config = dict(
    n_layer=14,
    d_model=384,
    n_head=4,
    n_kv_head=1,
    head_dim=96,
    d_mlp=1536,
    vocab_size=4096,
    activation='gelu',
    norm='layernorm',
    norm_place='pre',
    norm_eps=1e-06,
    positions='rope',
    rope_base=10000.0,
    rope_fraction=1.0,
    qk_norm=False,
    attn_scale=0.102,
    bias='none',
    tie_embeddings=True,
    parallel_block=True,
    init='uniform',
    init_std_qkv=0.0278,
    init_std_o=0.0345,
    init_std_up=0.0398,
    init_std_down=0.0398,
    optimizer='muon_hyperball',
    lr=0.0113,
    beta1=0.95,
    weight_decay=0.0,
    lr_head=0.00794,
    grad_clip=0.5,
    warmup_steps=200,
    schedule='wsd',
    decay_fraction=1.0,
    decay_shape='linear',
    final_lr_fraction=0.0,
    batch_tokens=131072,
    seq_len=256,
    doc_mask=True,
    train_tokens=464200000,
    steps=3542,
    dataset='wikipedia_en',
)
MLP neurons of a small language model. Each row is named by its layer, matrix (up: input weights) and neuron, and shows model dimensions 144-335. Each number is 500 + 40 x the weight over its row's rms, rounded and kept within 0 to 999. Numbers have three digits each.
Before each neuron's rows, "fires on" lists the tokens most often at its 100 highest values on Wikipedia text that the model never trained on. A number after a token or word is its count.

fires on: " " 51, " d" 27, " rel" 9, " r" 6
L10.up620:479454486494440508475444561459482538423544493439453592435426568505494593492496477502499481556490535528513560453444453558538507481470516503444635557437521501484544487480513521516477438394488508502403495550497537516528543534465504498453498469546522471534532480478504512489509497531442525504533546503499574489559525465500459442493473566517541461488521498477519477473517511491539573446485500617452535540431561476497432452452579532422503502521521524492463523498465504514453476520539568540515470561444552497457505497477417517499502536402472523530512452515463497480405573475509545570

fires on: "7" 32, "9" 10, "6" 6, ")" 4
L10.up872:564510390447416496529578472486444496510483505488470452569512515536468499481540511461556514488494492503436522497503515537514567531446536488504524472552471493465501468465525490485556553498480497507503581545540533481515467567545518512459547480419561502522533471456499482532482464521546573558414407415466442511465453481561434492502534560527550538462541518420425476522528472498525518544520479514569537485511500459501548472441585465494535479531530530498551515519462424513458478509437498525582447507491444588509509516431499481471467519529490546452550565517503502500551498568481515498

fires on: "," 32, " |" 20, " was" 7, "1" 6
L10.up688:500458504530511545507453440533482517506488493488448552535498505519518505451492501585544507539495483493516451511533495488381513508485477513517545511554431369494524458405545509553527569484441507502463513416493492442610510524500484456571542485487471525487550510517516566500504491488476519490479468450485518507471516456497462563456513488454479529511502548506451442555515458502523412578589486568468528494485473507551523513499471470501507489419535475576467450469498521456488549455550533521503461480543572481540579528518528461522500543496452547474524549521441496474571513525503441468

fires on: " W" 17, " St" 13, " w" 11, " L" 8, " Sp" 5, "ip" 4
L9.up1286:487438472491431494559491475546480448478521473443372513559521512466552467483441465540519531502522478508415476477533503441492558479479552445518547494491465493516493515494449538522478526472487424522486452461465563478497407454523585520546571497441473574566470534477515514477539469504488444514525484521539477538527501491550512477472544449473482500448490499497497469552528481531456509512475552562497518517465538535472475478472460561489484504490522490496503493490431379564521576515456457518504524563490516493552483511430426592451488469535481503557533561515536511440499534492495528525

fires on: "," 43, " of" 6, " the" 6, "on" 5, " By" 5, "ill" 5
L9.up634:422481469524561558471467504457515513530484523489576467438447452492522475549472450536555551515455487540512524470490498504512593495476508491448525445503582479517552497463468500510500523470481483438448545540526554511491578483535456489488502472503478527473551434477445546533465438462481503506498448562467495510463574535457486495526517474474448534504433481518526439409489587490508547498454564539534495462454580534516516462433496501436503504531471492568545529569505472535529446542569499528533454483548455493455490533459524485447527518546487533485446514520461401503549549527503510492

fires on: " and" 28, "," 15, ";" 11, "ard" 9, " |" 5
L9.up1288:502516493539501501523543512448478449519514544496458525474490550470473507545512457566456505524461493480501452429483487478520559503513496488438450522516485455496474489486444511562493501399486456429491459409474497477418476539533463502498482493490448552480534409521488544474591459449488514496529496506440509576588542470567509534562570472460497453439455520510508540504532488461475426455460481491429527477532438529461531487418456439510507496444500544474486541481552538456510469516517502559496507486501537505475504429490563526511516535591549451576495440541548503540441446534488535547

fires on: "ig" 28, "in" 14, "ist" 7, "idge" 6, "ain" 5, " area" 5
L4.up1375:477470502522547532398510452498452533482540571484502462447514421546494482542460524505552479458455474380482536488489610479472476523578527514486458460443491418494410432475508548479504548487488473536544556445509445464516545531532464475453493468505496395516504478534512511484544492564490580511420535488475556564525474462497499502510541460473504483474488465471490513519460478551451501462535485493491456599553377500481462535500494487541505476526540490499544508509530512529524501431529498580549522448521453495522520472502544444471476482506446513529458472451546578564481456462534469545

fires on: " and" 25, " I" 20, " the" 6, " as" 5
L10.up1492:508562466507476560470539539515476511568535480402510446542526512498564537474603499457508531573511501495459532465573477487477501420480536461472446540544471492473539534479441544545489507462447448554488564501464424476572464488463565563535463465560529527566514483507529507461513504526511489480457422485544480539500590459549474449500527458488504525497495469497479481476548544441473518456466497464518523466418465483474482529522430544503550545541505520536500579492551527538509460515449466456556537488465504509499520517485513494543486467513484548527490431450571533548516527491424560414

fires on: " the" 54, " \"" 7, " " 6, "\n" 5, "1" 5, " of" 4
L9.up200:530590514480537498544553520477511500493520470414527517585531477495503507531448559483470499527482444497546487453523490430506551539561576513520511531508518463539474545417527461600456499478500529511452485508445466545580476465546481521519515463380510492534475487525527522577457524522506528501519463478554479407463509466496512478566474482474517456564430545491504433443479443481540553539565544486500485510402480496498524470463525525482514434505452492509497454526468471487556551487517485559513484583452597475525472451531550492428464552533556423519491506548473424513530487480564517478

fires on: " of" 29, "a" 12, "'s" 11, " the" 7, "ama" 5
L4.up757:442358517521483563492479507535507516467574454497563520504400509443517507494499468507481568479500541526504544455546481522413441488529472459517510431526599544475522544477500578567506573513546506408520568550516533527536518552494458487484468479479471536578510533514540507396522478466538521527527498470553443486458452556420546475575475482509566453547574536470460521487496523459468452485525550524471488516474534521502451447518473413490467569483478464479491541475475513455479473528456494556533509465532507537537501598510463534509504460572551577517433456553472450473552533508503450512

fires on: ":" 29, " |" 29, " over" 6, " against" 6, " defeat" 5, " to" 4
L4.up961:502457537423528493565515481501489519465492568449472577486504572489563476501454514496500454524534480545476489436464494431522436500484501562519526486464477501525506484477463494511474497558521519504557518484456488509486566469466529522545464569481470492482518396490490428502564497419387563446503474510430501504532454535565529450554507485467535453553505529495526435560491500521432478495523480502502507447454548522530523531574530543492514487466523489511493496561471497462445527488516447448529449487512448504438461489519450568521501596418520543492467507452508493512529485470465551618

fires on: " " 50, "ro" 4, "t" 4
L7.up1001:571451482520398516552525469516474550527484564497553575458499558482549501532487502482464507480490516539500467513467508475535488609476426489499570527478536532504534504457508502535517511455516519536539457540548467458468454581505494410502544551489552521431442519463540533508484522535453496569483460478491501491512549514432472498478521513465504499539570552557513458546423545479480489453477508561482433462451532448484481529488513550429460454535560474471504496511439511486506553446458562517555536487435584488473459471406463549499511467482522468523514479426431557466523471512509560437

fires on: "," 50, " since" 9, " " 7
L7.up745:584454423482491460483564499516525524449484453481570487502485446475487582498524454536493550458521520452480525490417423487534566481512522487557483466531480449612474487516536557487425498508461460469442494459546545491452565534531502511520543495525482462412521523423491519495447441443478496446457567553442501495455571494449420534565446480435497479511484479465499473513456530507539536424517486573451469533517471477510528520512436519488482457444487422461393497481494539551512530503539434422437535575553483469495461492532525540486461522535502528516528479459479580463530421610516448478

fires on: " at" 25, "." 16, " " 7, " of" 6, "C" 5, " \"" 5
L10.up1413:489485455480596446476493463446469437567594507480593458457445529520545507446599441503507508560497545490433453508533488408565513467515504529459517543530477407532512514525485544556448495504486523463471493559452509559464503577490493530448516513473459416528483471475490546513493507494491508456499472518524467497446408515520510473557572498413503542519542469522508470455498468517508503514460461459467483461432448405456469496549523464438534495464461469453436437540501484461575497481572427453484422534502479566458462404528551458516461492482586487522498496482505453403480514518506501516

fires on: " " 50, " prov" 6, " (" 5
L9.up1223:489457561457397527448483475463512454474498465443455581432433411512536540511483520487400526481474493505540544416485517494552601464601508515465475479536537436521492533474470542510567509486458467432453469474485558485437545522504595580519496537497467558501492456543496420487475448490475472500422461477477531533462521507556485536511515483481478496518491471476517485465498524491555478509546498557495541544429538502538460471494535509493540439507523456517431509489444535416504517534421468478469483527482557528553565468496549453473514504515468504496546533433544513413528443512472468535

fires on: ":" 35, "." 6, " —" 6, " (" 5, "abeth" 4
L7.up888:509454451521500469570539473510522511458498522481381506565522501524482504464409476439491551495459403441548430550503551472542495473545447469496488497508556484543478528560499515543470532533507494508511508487514523470480531564473490553466479514525471575519552551551537596498544488444467515487522514463451506518445445502527540506494508481477544477518474508456509485497567508463512511467484516543586491505519584512581457378475486478520546490531528452428439568507508549521479460468480571484513524527499439439541566480479555596475503572567482596540485506527509470560439582487450522512

fires on: " and" 32, "m" 8, "f" 7, "ber" 5, "k" 5, "ans" 4
L4.up62:484479549505451563460536527493462532535571503627441508479466517509505543509497452502507523488525508472486469546462528491524505476453452494440589504547565464508472582542479403503475504475441465449503494519542468579503578562517504542493526477482554532476462447434550614544450479453484521450544563469443480512514486495525448499501527534512544455502478489478473471477541567461559512460535517508500489477507506476472537517455466482549473488433503487451460510430540539568455463459473479500528519513414454486507527522486520565502438525453468456425488480489483483531522455463500493537

fires on: ":" 20, " the" 14, "mer" 6, " present" 6, " such" 6, " in" 4
L7.up319:475515500505461527521517510467511483515505539415454493491531501608543485456465469495442508460489634501471482471487529543537534513430462518465425411527470492597490526484486565484439447457528431502419511505445533464503562466524483495464415557468474507469510486430531440465465439553530547506430516518513576520517488528474491566557508492536558511474495449479472489519526498452601459521430533546422467559526505551503502526569528473458531433448558464528482482498559515457551446493511566508462498484524568454530546411481485521524516483510574472432603429461543458493550488517444572449

fires on: " res" 17, " Res" 13, " pres" 8, " |" 8, "==" 7, "es" 5
L9.up737:527437450542516415507492482507557534515497600504478480478492532516507481472516525559548509536451465518485523491482529499517458473483511490528453436537464451467418511487464525567427451515492540471490439475529526502465516506487547471482461461505454481478522452540477540462435448436519522481493460506452501560474512535465484437528559527492486483463447492515486541537508487573427513550504536480540564494457532461562488500507492411475530541495505520548493406494433464377511515510461522533485486492497543547548465537445415538497514524514454491543473575542505445443481466493546530474

fires on: " (" 41, " the" 11, " of" 8, " in" 8
L9.up1104:583498422482480489468569464511470474534551506552493520453495468453450514487496517536476542486524537517491453467470538542581510425494463503460476562452500419522480533512444433530546471504497510473377487519534468577457501563462496480451536445507489502540493533422527491517527436446447547557488499477545497548525495502536488471488501513453481506502528482522459455476535480450484464534496460472601537505488444528572438439492505472506493467461503485478521534487538502545474507536529548523586499531497509477435464407511488445507510406487507492533512465440480407508390507526503475466

fires on: "," 18, " and" 16, "|" 15, ")," 12, " |" 11, " in" 6
L10.up1207:469495507505374514527556436547467521482552480499454507477441542485513538508563572532502537535480402458483497486511524493502501483519549534511546549502465445470464512537537534553533563496508493485496512423439465542493452508502482521563568566503506508531485566514525459468425628493512465566534444533499565528497451510519546434502474491459528471523501450566462428389510560546460521516508489451455562536461475448492511478480564450532491477496535465486555543458474500516489533430456443517482528466468536543559566492507506442480520469439475502525553537518552484503535527546543480495

fires on: "s" 24, " which" 9, " to" 7, "ians" 6, " |" 6, "al" 6
L4.up1357:538458474432508629499537456520462478504531466486531503501471504575491528487449555507506524539474532529483422522455440562506460518490493496512542470473505500534525521457585503564567533478555546490464566547526460527488475529425541542547511468503533431467517490509510488447513392597471475480500590543492511441523510462469435425501472503503547491558444476446462469562517458398500506469515431528535577527469511552517511541491455545588466512452445497498561515492499536553555480515536478534566468514440447513497508511446468565463501481530577554449481492486467507454481480443518550487

fires on: " with" 33, "iz" 6, "uk" 6, " see" 5, "0" 5, "ed" 4
L4.up372:522542532478462488498487491474457545546502518484535475491471495496536468491483468472495573491508578438482554504567519548456462547533529546431467522562478518437516491505479493578482485475485526487509480509483520537476486514537509433536515493389472487494476519538496512481461519547499530493506503538443518491504474579450613527523552533427535497473557547499496483471427544486574556489560581513530526450559586499537478477585557525499514485531515614475496485518555531484486559547432523477473552439511482561545495554516527538479471475479428430475536595484422494437483499489457472495

fires on: " W" 70, " w" 15, " t" 8
L9.up1510:568520438463448589524514558455595449494540470423529461471498540441539485543529480506537466511451494438440493501490497488531516469502431462510525513495553380616545419483533553523505574467507459403517442506471505586522470508461550498512481502445455524545519468468444473562513509494470491501519428496588516545458475425530478490397558437489511508522505447540544443533493479514578495517467478524471489495528522517525516483585540485447500478492486500591403415573478479521512476547460492483502474517493496542503494501489457524556537454515499489524484558565559493463494490529558421553

fires on: "." 21, " |" 17, " and" 11, " a" 11, "-" 5, "|" 5
L9.up156:532436396486478517535555467506530462542452506461480502551514540481476522487523495490430521498463501498454484520495515537433596479515533528500464393541524433453453559445485492587453520464468522466515518488509494539493503559468470548440472473538500508529541502561587485489467485510564452498386556478509524468451487563543465453464499440497455474557530495520466435506485521465463509522546578506415525506477502508538545478554509580485448461526520502484478472438501567469511525452464526476494543536491475529565456443514566499527466494522496481514550452478467569543497496554504424483

fires on: "." 61, " The" 5, " the" 4
L10.up846:551496448517511530468526421480509466565508469489505511504419481472482490460457509508528517519518562448498467447516516529536601604502500526511494531461544466418477555463450470502531423476456516472456500572449480582495585422438468514468478480514544525449388468497543508466513542603525486481536468523468519503437547407460568489444556493484428482536532513556485468482516567554444485578457521549514476535405546447526550519522583470503484426501431529433517528429452519537516445450503481540491515523493533549451522547541442412464498388478567474457484495523500517521557591508515483405

fires on: ")\n" 24, "\n" 11, " Wal" 10, " |\n" 10
L7.up770:520493499490464421458503469552551476453457433445512482503484538512491506478423407534450487535470439484518528489534520505463476502514424476474545477539500537466525485501533514457493537471493476577535533515394479554511578482536522510490462436552514509504512521506531543560506566475466468542467411427503410482596552521450516514525546463437491481465508492495480481557445528538501415506514530496495487543518456564526566536487518546452521480561488508546541476518484463496477466529553433465538487501539519524544573529466416540516531508535483468449516466543545472467494509435538563493

fires on: "." 78, ".\n\n" 9
L9.up868:446488490493532482449473507500452476483547563491487549447607515487474539456529501593538544429502554531452555553478455526511501547565534521525463579518534573431606463443471434535558507461482496547521489583501509468473461462451457519504515471518476523515510452434536473500439526527510457486494524556464533523546520473481574399481437510532465503524473456456541527481507468497466511532474490543480507504448476479578438401482472561451493472510562557496495497536433512521439491524570565505471521435528456573405439506531458499497451489461578490499529515524528409531598542467453504443

fires on: " |" 26, " than" 15, ":" 11, " about" 7, "imately" 7
L7.up1444:490489493494466506553500493481407498493486507510476488562514522528550472466510516539394497491457490566554407490523443483517496384488404480482541503560496508460425480465452562563553518506554459438505549515499518502503589504463498582521562513543460469522425492413525559495479441456479444528432478509461517482505504480549417505511477495535514536500474500542539506422493465503452448563516540523519452406561494422542462498459460541524469489478502491416504496500490451424429510515528523477503476530510518496475497510526462493448545474531459447484516501454494453505473532538514554481

fires on: " " 52, "1" 21, " respect" 5, " (" 4
L9.up43:541570509482532523558575535452452493547436519531466525397400534494467516478495528610468544494559501472477472526452535532493551552532502563475535469546531397549561499476436483414598500501467458395471463538503521540520604506465535488462548615482530461500526434462483488477526425519445437487439527501466461446440532492505492520479512558455478519495549531513526510534441502432501501573500511456542552558494559518477518472518440503507446504499579485484482463517525512469584487542466430448421468552557506447530507456457524571503461446509521476513513580467509541493475533475553545522

fires on: " in" 23, "P" 20, "," 8, " of" 7, "B" 6, "M" 6
L9.up1109:525452489466561566557485596546475500522462501439456543539507494549535544483540453586455493526524453413523428493456482511518443449483490527510491515546439482478525539475507511503412463575536534460478518582495525432463520516516486499505480438481433516448494580502500558534459424511439496495575544513529588493546454452466467472474520462497424459445519438464506442524526524544485485602522388557531472459505499518480418439457459471489479460525497566522454504474506464524525453454494485583583520477561518451481521447479515499490511454535572492460498484481571552517498537500500517457

fires on: " as" 28, " -" 10, " " 10, " sc" 7, " and" 7, " des" 4
L9.up883:498529477494480519436544546510525465540573476450493494531505529550505551528540535491525477519526443427566485496547394514583564508543493562531483505480529518529542552552539512489486550488507457475445493517413506498520493445514529542548482533512462507425490433489537446480530458444457557426476475458411517480452543461528521493594543605416495497461518555438462505563497591491509430454483463494532518469506487498490560435564429432476547581464537484537495520547445478521500474553511501422459494476519526515505470422510487507405551469483429482552504501522544547546445525552510545501

fires on: " of" 27, " and" 14, "in" 5, "y" 5, "and" 5, "af" 4
L7.up896:502540449444519462556509534561496509544507425478478515412531422475570566516479472520543475488464465455411485537489513527490483486499470472424420543522439474489472527499537533476482561463453498496466504500514459476440511462507482526503460516545481516529522434544549465507492474506469458525504457535534466494550513479546453490541562522474621506485500452532516534532520426486495474507491584531447479557483503474501530567515543487481538526522463506495514595443474531527487422440570536492573459443543508424542511510476522514444563447529564523519552523522550504510495534501585554521

fires on: "ing" 14, ":" 9, "ad" 9, "ed" 8, "ston" 6, "ab" 5
L4.up1025:504525526515453530454505444476482483439470565409541497479516456505505529483510480534464461470396454445483477516500488454528548501494394481544544515515522453480502535482507489488506457549448456494539531535514475533516471546525479498460516554525489474553533519488586491462558584579515551476529497578472533451534540446537494446483538492584469508472385550538497468511544476453451499540520455483481445427554514458604438505524559460539473497521458444472543494505462429521433482476565501558513486461518579572527513444443466515431478543586484525495440493521493514494504545491434480478

fires on: " s" 24, ";" 16, "vers" 7, " and" 6, "m" 4
L9.up1311:510482531498530481490429431438515514577550536523499545516508562528440523443406467478566464495490516542432572449515480506492473539458511542618451463508516538519553563516566473473426499489467538469512556517498448564518550546429443479494546468506484530495517515453457472549490398434468571494435525516428520597481554536507540419513504503446440501515512497514519506485486506465481567536493469502496538475493446504533547474562482484441473474507498527503541551469573563439509471513509524518597442537491527535553518552428557548481534481523509568487608463522507400466497522485457510457

fires on: " |" 42, ":" 15, " votes" 6
L7.up1458:559502438525550547554525504498570485587488550414524533448532520534427455429466437503482491472395532553489475527414524478506479459526502508531540520530489424473441507419471499533468467416503472508515453495489464492520505496482531588498438535482541541488540504464568539527518421584466452438437466500421517522541510532516438470429591525467481449423476577525432518453505505506457468533466484509477476447451541486600535467501528532475464488439560508459527521520487447527488472476484529509508468485492549451607474485513510552497527549558541507478508505516516489550421522451496474532

fires on: " (" 60, " " 4, "eneral" 4
L9.up628:510483507474457487504486469521545502426485506519488526489510484545531519438487524527441468430516577515538446480483545465504526448523524480554534485471533478569495507506504470403523526495484424510562376587513482571461517501512494498497492499435544467535520429475507466597441523526517489412447482512413491510481528533503471527545526501553503546480518585559512471487552517447505514512542443605470542506503506530532490490459506509528534480486529483503480510471544454441463592526497513458468460490476499571492499495456508567532486470568435470485531478486493573486539519538490442504

fires on: " (" 31, " has" 12, " one" 8, "," 6, "." 6, " three" 5
L9.up251:474470459495544497534479472486509493499529514442539477458419530510540458543503546551420482586503481546524528495462503444548498508469493529444555542469528427459514496454427530425426469481468495480481510513518469479611473463496459485528486537486555402571570461483475546514448471482472501505493512467518501526586561490420496570520487552510468479494575420486506484480438448472472461487515504424476557599451524490621514523537455504517540547484484519475471471574469565444571503419515450579465473504507511486437480445513531520530531458534507506523520560501557468539580475561459565464

fires on: " " 24, " s" 23, " S" 8, " v" 6, " the" 6, " c" 4
L10.up973:456433499531443482490523431487532472478477481493463501421507449508494501492551530472566564471520495462467486573485436544477522492508496532544435521507583507527517506430527457480530527489507509483458546505503523525529525448486569453475512504478463556485550515463531497544462477421424525530497495471436486538508460510490486504519536503489477436517526549533476503490505587505495480591518601534556530515458552477436538433514499550529508562423531501542493540464556457400499481584462523482527505501446497501546478492486553484514509395533465477509535528382444499440528553583510449458

fires on: " of" 21, ":" 20, "at" 6, "or" 5, " |" 5
L7.up1503:430486601539511538486538517531534516564513515513553558534490463510545502477506511477450483421524551540446510586551524515494519536440512481514466465589544462502436562532502535465570507549477494536536520513520566479504547537565476566472481505523482583518519529490463392529495511505494461458407491432489543545532539501550443507512433474525549442525491467428474496400553457485480482505570438466529484481534476455520529444467485506429475486457491415510524564454523456415391547479483508542490498544525516500532473523489494482482518518529439422578477521481575455442578482478451546469

fires on: "S" 37, "rag" 9, "s" 8, "ic" 6, "im" 5
L7.up1221:470485480527506528503448373506535519512462490488500462515485562485490535441494482461523514501388468528438420579508481409467499430443472487515485560524492449455509520468446522453542468510500543483523438499480460500510556498442536529478508448466476448452574530490499505484422546524558465539480463501438471572513520508543512519570488503517543475492526505508553415540494494565472453540460518502444487471468532508482505502523441471465448443519420562489511452508526558503459491559483560438437481557535588488555459538478465522544517440589468467479433456467452502437434583502550482573

fires on: "0" 35, " of" 12, " in" 9, "ass" 5
L7.up810:472469452530583589512436484544473482471532547470507483537474564538436493443570442514463488481502530502537569518434493494514520432519511496443480500485515473502545475479519471470471534493487500509445583553502545461433457482507430420441555475501513500483411513436512540565522491446519498469540529531471574481494488422527530486536511506463525477494491575451487479465489565499490543552452461496529496598484482538567513407426521486530531491525451534464496522492582539520539533567487501501471454517491522520487549439501477459468508512480433463482482453437528523514467425492526523458

fires on: " than" 21, "," 20, " and" 8, "ent" 5, "az" 4
L4.up786:496478462460479538502455432521505489518570448513493493515501568434488529510570482486549489502441537510503494576487447512522556500473415486549479551480504638512498549452522514508546508516495396518519558478500431468496496510486486491505540601512518484520462483421525416538470435482533515628551436563478488518447485512497486506482532480486425428474534504459472502466445521487445518562533481496456458549549479463538479534487499425556480477414509513519555509478532463506517500522469489437513517474480505520515520442509569576565452526487472455511447507522510512504517426412514450533

fires on: " |" 32, "hen" 7, " before" 7, "ed" 5, " since" 4, " when" 4
L4.up37:543502490531545486468506505465463524533569456561537482503458464451564532545484565548464589528427445427494414474449488484549464501536482566514491545501515480490468471460508542430461500506443507533430476499432462522521442592573473503494438442454542585473507464518538539512427505509528510519546510458462507529498532554457467580521550546459437523492393512455547429492478521494523498552517557524508460468499516497467532524499527514609508493475474492581488469532508501484519472527501495440481465582538472535533471450455504498505483459480527516493422483468520532472520447536541560459

fires on: " which" 38, "s" 11, "as" 9, "n" 7, " that" 6, "ars" 6
L4.up425:531471479420579569522519494569462499464474560451521473554531450447521470532513409548562512521537573487451431462458454491501465517467466553516490439452466528490509539476465435494456503443514518519463564527488471557523444505503532422456596490486536505483464504472531544541453465532528487485580453533520521557616588476481500489475471504427485509524466582522463505474546501483478533474517457452477465565561444553497445492499469504495455486452529464515520556568479503430534547533475488498534514430456448515459555498509521501507510510504470553504467549515482470437455471494435525442

fires on: ":" 17, " |\n\n" 12, "o" 10, "e" 7, "u" 5
L4.up567:510505480471584518501483524419479435493525465442464574574561554524557509448533454536476473485515493518488539502588493443454568550464515521566493466523431481532528543509455539589471484549434459527556473525514553486546485444492502451551513519481520485545480417502483475480532481513470552542513536494539524563449519502514515446504515526523521502445517526513523534472476524530525499538531512514515415481421522434527490494433401497476507488454487573503492521560535455473475511463556494539460432491495519520498525445581483490517562499471505466526485503479529463519533456426607538527

fires on: " and" 84, "and" 8
L7.up1487:432486520479505449451549491524486450517549489505463532461512512446535543452528473484527529526445519505493500534449579526472567465502475473459544463550509487535543551574499520472529447431476489509481460435444482549494512483509426515529527505508529521555502443514562524530519489479467489518537423500506481504470519491478512483460562522469548475569513453531506510557491524514475542607509523500438499541511494494491581432453534521515468518468440490460539524506570547437471521492451484439584529480507515519585552436508492563474543525522506473518505520558513539541547531533535501483

fires on: " and" 25, "ast" 12, " -" 11, " by" 11, " |" 5
L4.up139:524457497502513426491500488506411538594545473589437509489541491433492564421452453518505451498565443450407511501449498510550461559521483498490498477531463462530526485510498548499504537453409486536445534515507468570494554545469475481495533492449505481514509459508537459473430431550460526540462496566472509453500531472540541535445466483448507478568482485518457515485469452509532537587524534468554533492440526493510519494534444492530467477533521391470491493499540586463494518482516476483517484534551567463466490445442518479402548473536525521527512447581490566531456512478526510508

fires on: " the" 34, "-" 10, "," 7, " of" 6, "h" 5, "ist" 4
L9.up90:417454579544500478505458506534497503498539437597502455478456556496448600506532459524437563459513510522454449544444515552451563544497522436536506492528442448510475479508460454507543479518555510502536502524498574507467460542525483469459524503527479506501444508437530508468478481488534495485492464538512507546536425513471554438499580464494486583577528451505547439500472505555445501452529443540456528482533504484532522434546496428500418452523470533436494602500500487518469499489491536485490542529544515499483499478552422511549506436536456534523517497564507443464561517476575486515

fires on: ":" 38, " |" 18, " at" 14, "|" 6, ");" 4
L10.up274:538500456448472514550488486504472478561519517501466517499470531468541527476499435506522478454522498463492475447529453538562501490406520481507432474528446547481475493420501512520584543542453451476493537477411439496500523463423576501533483511491502467519417441450498484459468445494522457524526457520447573509550542428636478494480477457519487429522449543475558524514527510522545482512478451526484534523538555469510508454512524507480523501435483501497484500484428501466512489496480458543490447488626461515481578530408548548448542515404538532560482482496499459465534530512464541538

fires on: " as" 16, ":" 12, " election" 11, " |" 7, " Party" 7, "6" 6
L9.up691:495517497519471507569510441460469502534469490475521519494478528511507461508497447547519499567488445422519528490487511451500518459443557449473532480460500528585473498443532455539559544577515562495500543512463504437513509458486508470512429523456475488550492535512434521511453512476436461435513494524523554477496546521532517497541446467561581501436461501521483451521489547553510602556468508553594475435476498503501567504455489507455570519502494462455630549506523573390522508490489440497539408500527538520605510527379492541510555484435430503549560551477545485482538481514495505530

fires on: "." 43, " region" 4, " War" 4
L10.up1412:464487451512516482451494452428440579569462473538531514546552618521431485496437536531445550474499552495602486502462445482558524551481512536457507440479542487445479472494470494532447466471522502524516454525534485492466516475397488462476469462506509465517537438458451435570481490467446569513492521411495491511498584464446540452523462529534475497436421506390579490549486464507486527543499484465503527474544463516532511523499432491498471531499536535460541550520490504466524532554519503537483516506521517491463499491532521534484503465461534520510538483471494405586519522543509489496

fires on: "," 61, " for" 6, "ou" 4
L4.up1212:476496502515475500524517492456523485473473438491523440448464514520487449508463520580437491513593513529548537464504547506418493496481513597511528494531477504461484449537539515558472505464470484468417502544477435465525498567534449535454522498479588482537475486440453471543453493442478538569502478532514533522507510442448496482435584508512454539545573535460459505559472558504535500510471474600494564599484476550463519514490467469545576552487498536500572525509485512435478523496542530539529508467549552543480609496422482509590483551504466504515516394485508475493543549506459518484

fires on: "C" 29, ";" 19, "ul" 8, " c" 6, "ie" 6, "ry" 4
L4.up1245:541469529471569510586509467469496502562471459533430503490528524495562513546482505511536511454523407445522456536515554539509510513500384483500544546439477544522436551498518466498467480489541558470417535499513500566480525470494503539509507547551513516507550496425604485487490549464511514556520523518521458600509500537530573503491509502537483534444514460505515514437548486559495472467572592482528556493491408494478531479541535508476508588502491500500450489588497442458500545522478501548543440498563518513501488485428528523483488474531518474475425547519498404476428481422460424479

fires on: " by" 40, " of" 14, " the" 4, " By" 4
L4.up258:550451479528530547506494491439548513447496502524514494500430506484568482521516440524454495505604483541566480527491489506518456559504532511484491582499551471531543511511487462463590512477527487470532486534545455422482410467521453528541486420412506459571537483460488464448520537459527483557461373513544462528466482546485530560578422446468494535467472513433440463565420438442502477413536555524530530517420498440473501474537579441478485533594520540505465515506489534488510505477384517567573458485538468566473473490470499470475497527515486494515500493536495449531548433452478470540

fires on: ".\n\n" 54, "." 19, "ly" 5, " only" 4, ").\n\n" 4
L7.up950:516535405500461505481487438497427539523545449450554473439474478572492483437453467468488540448539542443489547442485441505477529501493484435476544457492480481484481539436461515525449508459506476484502516471467483459593512474497509566510571478491487466477489443416583477525519549527505512479499488491530508415479539477564489450575499500485516463454510461497523527569525455492481511564465491513549585452521482498498422550550505493470531457496473519553499491481531537458523500510500463529492564441468499459482481498514472541459519440511521490502601492528432443576476524519529436547

fires on: "." 13, "i" 12, "is" 9, "7" 9, " of" 6, "ini" 5
L7.up264:531492576475507545485489493531432503508497514437487441485501551537556574471438540557579471470481482469448498488521406520532563587459522517516472493515562432521513489423461496431532481462488509524476534583502537477492516487523475488520460450512511554512482542471440495462545495483411467532493554536496494415503531455478497444565510497497506497487464518554429474522446508496469475469515486503509543520524500501479508568437464537526534477540477513463476482468454482507492526550498460579518473478468458590517505474527506489448531437461552520525471486537565504544556503537493489396

fires on: " the" 21, " |" 11, "-" 11, " of" 10, ":" 6, "our" 5
L4.up1050:492478428520522503521464464510479550435479511553533492507476490393460575580520450564501534483520509495431508549505497585510450507487503546531485487542500504450440513515524517422569474547521477511539509528451427451550472453548563460549541525545453511513511479486587498535505511548501500504506512546450474513470516530408531491473529499449504493485467527527401478494481490402473525426529470459449576499467505406542532447544494453473510445505476442559531510515479530489574558579408592407498467513512544496460476493517540495531556489529514544486421518535566484484539478449548432530

fires on: " the" 29, "," 14, ":" 6, " The" 6, " Ar" 4
L9.up1096:507499539551544567489525464467539421491485541470599447474501509483521444506555497457490478520520528491490463454493561519529605508517483438506581515529473506504528514502470479492480514488445531517484497565498466520497471470460567470505538469506440580511567411373609424448539494440495511529491453493552477585470467469549545452471556517471446494524440469504535510479493525488532485494438509503482495487403484518533570463526491449520513475509505512455473485531522494560498428431497481485523469519460485436475468516505488549508418490577485588556520546528511423515553497486622533496